Weights of a small GPT-style language model, trained from scratch on English Wikipedia.
Size: 16 layers, width 160, 2 heads of 64, vocabulary 3233, 4.49M parameters.
Architecture: LayerNorm before each block, normalized queries and keys, ALiBi.
Training: a variant of Muon for these matrices, 245M tokens, 7490 steps.
MLP neurons of a small language model. Each row is named by its layer, matrix (down: output weights) and neuron, and shows model dimensions 0-95. Each number is 200 + 40 x the weight over its row's rms, rounded and kept within 0 to 999.
A block is one neuron, or neurons of one layer that tend to fire together. After each block is what it responds to, as a language model described it from the Wikipedia text at the highest values.

L7.down42,243,187,94,222,265,199,243,194,255,177,266,244,192,239,191,144,215,188,158,178,260,144,213,196,203,233,263,154,197,205,209,218,162,260,192,170,207,221,164,190,231,202,195,246,178,222,222,216,216,272,184,148,165,211,222,148,243,188,268,234,196,132,209,194,175,158,198,170,196,206,163,204,221,156,276,179,241,237,286,195,264,188,206,222,253,201,216,174,284,207,176,177,177,148,139,129
L7.down56,228,213,171,68,167,134,232,181,251,210,200,158,238,214,254,213,188,170,160,218,191,243,290,199,233,203,162,230,181,182,147,139,165,186,185,193,180,220,206,146,200,237,202,184,162,233,212,209,286,144,134,278,168,219,162,237,210,176,219,217,214,229,180,305,257,210,255,128,187,205,174,236,206,146,192,225,224,194,210,165,230,141,162,212,215,228,239,167,179,192,222,153,160,242,201,243
L7.down95,175,228,187,143,155,166,220,178,219,156,116,227,201,267,217,205,233,260,184,234,159,259,275,185,199,179,225,233,174,243,243,164,188,192,195,235,233,199,190,158,236,199,155,139,196,257,207,203,183,187,160,212,159,266,232,118,204,243,103,183,208,201,154,264,198,190,217,185,217,194,150,212,148,218,254,165,245,210,231,264,145,176,222,184,223,188,217,236,163,211,192,192,183,253,223,178
L7.down136,214,168,267,109,134,182,183,195,214,216,153,203,200,135,211,196,299,238,176,180,199,219,207,254,211,176,196,209,171,213,182,197,223,182,191,282,247,169,192,221,213,172,153,163,206,223,143,206,162,200,196,116,134,243,217,254,182,99,175,196,189,169,135,264,176,188,176,163,167,146,248,215,220,129,161,268,166,82,180,260,221,201,224,175,288,188,247,185,228,202,233,291,205,243,181,163
L7.down172,261,244,253,193,188,230,208,230,218,181,205,204,202,250,182,181,199,177,244,131,215,175,153,223,224,195,228,150,144,234,249,261,183,165,226,212,133,185,250,227,216,167,148,225,191,198,236,260,183,185,128,161,219,178,218,122,199,261,141,207,161,260,302,189,206,202,288,242,176,216,232,175,174,156,212,169,157,203,176,175,227,231,219,195,144,236,194,215,215,223,174,161,228,241,238,188
L7.down353,223,171,170,150,225,212,191,172,203,209,258,248,227,184,243,190,155,196,233,162,198,221,211,145,196,190,219,169,227,213,139,191,155,207,185,163,179,126,278,227,248,216,181,192,161,199,207,129,223,227,180,245,160,177,194,168,207,226,143,112,160,148,215,235,217,212,192,198,193,204,252,264,244,208,203,224,277,245,179,129,190,173,155,199,198,146,142,173,276,193,232,193,171,189,211,246
L7.down358,221,123,170,196,250,213,192,216,277,207,112,166,147,182,169,219,161,205,277,208,140,210,217,219,238,198,249,237,265,180,123,186,153,182,151,245,136,255,148,175,170,182,220,239,190,209,242,208,200,184,189,257,224,245,240,205,211,163,174,86,267,203,173,210,194,212,181,224,197,264,177,210,150,148,271,143,170,116,176,258,143,130,221,236,275,201,251,142,216,156,158,231,227,212,209,218
L7.down447,209,258,169,276,213,148,225,183,242,193,204,164,180,197,176,179,176,218,186,177,173,222,274,193,234,221,205,183,225,184,223,222,196,134,181,252,224,216,242,263,274,245,207,292,188,173,155,193,275,159,182,209,258,179,158,145,252,123,147,229,249,188,232,228,213,223,164,111,194,206,91,219,171,226,199,156,256,250,196,204,234,177,246,168,223,159,270,241,201,208,193,207,155,215,148,147
Responds to: Indefinite article "an". Fires on articles, mostly "an" (also "a", "the"), plus "an" as the start of a word like animals, anthropologists, Animation.

L13.down154,194,206,207,152,217,194,191,161,143,244,161,227,186,193,244,121,153,250,218,185,218,232,204,227,215,141,267,181,137,207,240,164,130,224,72,123,208,166,198,191,235,218,176,196,174,204,271,132,212,261,238,260,241,264,177,184,184,183,241,220,157,187,162,162,216,188,122,185,134,194,190,161,213,149,107,146,148,195,231,214,204,246,181,238,205,273,189,169,268,264,133,232,194,156,165,199
L13.down157,121,192,229,164,106,230,190,212,199,94,201,308,266,147,183,238,244,193,161,266,201,195,147,143,136,132,217,198,245,192,194,188,239,196,222,237,197,200,257,220,224,89,161,227,231,142,231,184,186,217,214,207,176,154,223,180,225,196,166,207,197,276,247,128,167,214,186,235,210,145,191,249,167,200,175,218,244,207,194,157,232,282,162,223,237,177,161,233,173,278,191,237,161,154,186,119
Responds to: Article an and digits. The token an after prepositions or verbs (with an estimated, into an isolated), including word-start an- (anthropomorphic), and middle digits in years, tables and IDs.

L13.down178,163,158,187,155,163,192,230,168,246,210,204,221,160,222,181,196,262,175,186,216,200,220,128,279,184,221,215,196,238,242,211,175,120,238,261,212,167,302,175,208,223,203,218,132,220,100,231,245,138,251,189,199,255,235,175,234,162,169,280,176,235,175,233,183,177,215,310,252,179,219,187,199,130,188,264,200,184,302,220,238,291,145,232,151,211,172,157,156,182,247,210,251,224,249,189,217
L13.down270,185,238,237,176,180,254,251,106,146,222,278,248,213,169,195,136,255,133,258,251,237,209,172,163,229,236,220,167,207,177,123,191,189,226,156,142,167,254,230,198,211,181,193,184,140,202,175,178,194,215,160,206,191,147,181,216,163,182,233,230,174,164,172,215,194,159,143,141,260,221,251,156,201,238,224,197,261,256,205,131,193,196,204,174,212,188,195,176,205,131,200,209,183,166,223,249
Responds to: Contractions in quoted speech. Word pieces finishing contractions and pronouns in quoted casual speech, such as the t in don't and the ou in you; weaker on mid-sentence function words like not, they, that.

L2.down165,243,172,208,159,176,184,181,215,168,221,94,175,207,217,302,199,217,179,148,252,227,264,200,207,166,191,179,185,179,177,145,207,192,255,247,191,202,255,153,136,215,255,198,148,183,237,187,184,236,245,204,237,185,209,186,225,209,259,207,262,237,262,186,284,166,195,224,162,275,233,199,197,202,175,142,268,139,181,267,252,192,219,196,163,254,265,265,166,155,201,140,215,170,196,240,246
L2.down193,202,173,198,191,150,142,212,160,159,226,164,249,211,186,236,269,148,198,190,205,193,154,158,261,285,236,161,133,248,248,164,196,133,266,209,243,279,231,249,132,209,200,266,126,180,166,279,193,244,224,171,229,214,180,190,184,210,155,185,227,185,195,264,130,180,219,249,145,251,262,198,210,186,229,219,163,266,170,140,333,192,227,202,240,226,210,181,221,227,231,189,231,176,204,233,180
L2.down424,248,173,242,179,235,174,162,140,243,214,275,56,252,203,221,201,182,163,171,146,159,244,248,275,114,196,227,145,194,248,159,237,157,206,237,216,219,197,190,180,232,142,144,188,182,269,226,141,128,217,198,209,231,199,134,218,231,196,207,231,205,127,212,247,232,233,160,201,174,176,190,222,287,258,235,161,206,238,228,232,207,219,192,225,263,229,161,198,157,220,133,247,244,216,261,225
L2.down448,286,213,220,180,147,131,119,282,268,203,167,161,180,149,215,230,260,255,153,197,226,240,213,104,223,131,216,263,198,208,211,176,220,91,178,202,229,206,156,151,196,188,138,141,150,199,294,210,187,236,184,185,212,243,203,239,193,217,160,138,194,202,160,198,265,233,157,198,114,251,218,196,195,160,188,247,190,279,219,240,153,127,181,308,200,189,151,217,223,229,176,200,227,233,165,195
Responds to: Definite article "the". Fires on "the"/"The", mostly paragraph-initial after headings or line breaks in Wikipedia sections (The band, The show), also after prepositions (on the, during the).

L2.down62,203,200,171,207,173,262,183,127,137,250,252,207,198,235,208,163,203,195,251,229,275,243,193,209,246,205,253,165,159,273,193,263,210,144,226,263,176,260,221,191,217,242,211,181,162,126,158,252,197,205,272,208,201,168,159,213,187,185,204,173,210,119,75,154,188,197,148,191,243,243,195,237,265,173,230,218,159,247,122,178,267,217,165,143,194,190,254,223,214,241,245,192,178,230,268,124
L2.down224,146,185,233,182,256,201,207,125,187,244,212,206,219,184,202,183,135,209,219,222,239,240,203,259,191,175,227,260,194,212,279,184,194,212,277,133,171,236,129,228,210,172,249,312,195,218,213,231,210,211,114,196,184,262,201,198,179,192,260,245,161,207,137,255,164,154,117,197,153,210,211,163,236,181,150,195,214,139,135,240,204,244,165,225,238,179,178,149,143,187,202,255,164,149,182,150
L2.down258,187,236,134,162,206,221,180,185,190,220,227,200,178,205,202,203,195,199,211,302,256,221,190,199,195,198,199,136,195,264,212,143,206,194,135,188,126,152,221,268,175,163,136,175,250,210,240,157,224,212,142,178,219,201,166,225,227,228,200,223,196,219,98,193,218,243,173,225,226,216,159,165,144,231,221,233,249,216,209,193,165,146,183,302,248,206,209,139,205,232,155,90,208,188,218,215
L2.down358,199,161,162,176,197,195,146,235,167,192,143,174,244,154,261,176,233,214,223,166,259,268,183,185,190,166,207,211,269,151,190,184,220,228,177,260,229,255,127,152,120,219,205,210,256,222,253,215,224,164,304,213,265,179,212,198,176,180,209,178,168,211,176,148,182,134,209,160,210,188,167,151,162,193,235,220,202,158,148,137,192,271,211,168,210,224,193,233,169,218,231,182,169,185,237,222
Responds to: Word-initial fragments after punctuation. Early word-piece fragments of a word that has just begun, often right after an opening parenthesis, quote, hyphen or lone "s", such as w(ithdrew), l(ike), s(erial), re-(e)lected.

L7.down39,220,199,158,138,243,201,191,125,224,212,184,254,204,179,259,188,215,187,219,258,245,182,304,215,257,238,192,150,206,169,224,199,228,193,200,224,204,224,170,179,221,229,200,212,148,224,168,253,202,326,200,211,168,172,181,137,225,185,160,163,172,310,245,236,223,194,185,150,224,217,167,209,224,151,230,232,180,132,198,240,163,166,168,142,225,295,125,137,224,219,248,176,278,214,228,203
L7.down67,273,221,232,194,298,232,232,79,224,205,174,218,194,300,242,218,218,233,229,178,227,186,148,167,211,221,200,140,310,218,224,179,153,161,179,201,170,201,240,166,244,117,86,177,233,230,210,189,201,195,187,252,232,122,137,182,246,182,175,207,188,165,196,231,166,226,140,182,139,221,224,256,194,239,243,194,179,220,172,245,181,198,207,188,216,143,168,232,211,216,188,182,198,202,172,216
L7.down148,203,249,225,128,252,254,219,168,262,207,257,192,201,259,259,105,205,217,94,178,216,242,256,200,256,229,230,166,249,203,220,185,153,204,155,227,193,181,237,244,212,216,199,151,190,257,176,241,201,198,179,158,200,171,311,173,136,158,190,143,216,238,153,191,235,206,185,199,224,234,190,188,269,239,185,230,265,205,189,224,239,149,143,199,181,192,187,185,245,190,176,148,219,204,128,167
L7.down190,252,129,240,146,272,118,187,206,221,242,261,188,277,162,174,277,195,289,200,172,291,182,244,161,189,225,212,217,166,140,154,178,169,236,230,195,146,175,216,196,209,197,215,149,151,176,259,172,223,205,173,241,183,196,239,216,171,232,258,286,126,202,193,185,227,208,207,135,170,232,216,318,202,235,129,139,210,181,192,136,188,198,259,160,178,223,226,148,177,248,220,153,155,291,218,189
L7.down195,281,201,199,124,241,241,180,172,207,244,182,198,211,143,231,182,190,181,184,253,271,178,244,223,196,267,142,220,181,202,154,199,196,173,148,236,137,207,259,214,232,268,286,168,235,200,216,201,219,202,156,153,150,212,194,167,174,219,220,137,230,200,192,207,143,139,201,179,184,154,222,196,268,209,271,252,173,215,230,244,190,135,199,230,197,221,193,214,212,209,226,191,217,236,255,171
L7.down312,111,219,161,191,244,195,252,193,214,214,203,223,151,192,251,176,184,229,244,205,238,222,253,168,238,192,146,197,225,259,186,206,222,148,231,222,209,273,148,217,153,236,168,232,179,120,204,167,151,159,226,193,240,168,169,123,238,209,199,282,238,229,185,116,141,214,132,216,317,199,234,221,169,239,194,246,209,216,157,241,166,228,189,250,269,218,235,156,258,145,135,180,187,212,250,295
L7.down329,212,201,248,187,246,215,265,144,174,226,111,203,255,225,211,160,170,243,128,220,280,207,114,165,245,204,207,239,211,131,190,215,175,211,186,229,140,236,225,207,159,219,229,213,175,245,170,186,140,235,245,224,177,225,154,178,151,205,179,278,262,270,184,122,208,158,229,151,316,197,236,235,183,226,246,250,145,202,210,274,278,164,169,182,132,238,193,199,214,219,203,176,145,134,222,272
L7.down367,205,253,158,156,238,228,247,233,183,211,250,225,207,186,132,197,126,147,245,250,164,194,266,265,300,174,203,211,222,205,179,80,187,165,213,151,225,216,225,227,136,176,185,209,252,270,259,155,225,258,253,209,220,195,221,169,277,126,187,190,187,197,249,185,233,223,130,226,151,212,186,220,248,225,255,202,244,87,187,159,202,132,216,234,211,210,193,134,240,213,182,185,236,240,205,205
Responds to: Referring determiners and relativizers. Words pointing back to earlier text, mostly this, which, that, one, each, after a comma or preposition, as in in 2012, this arrangement, PhyR which.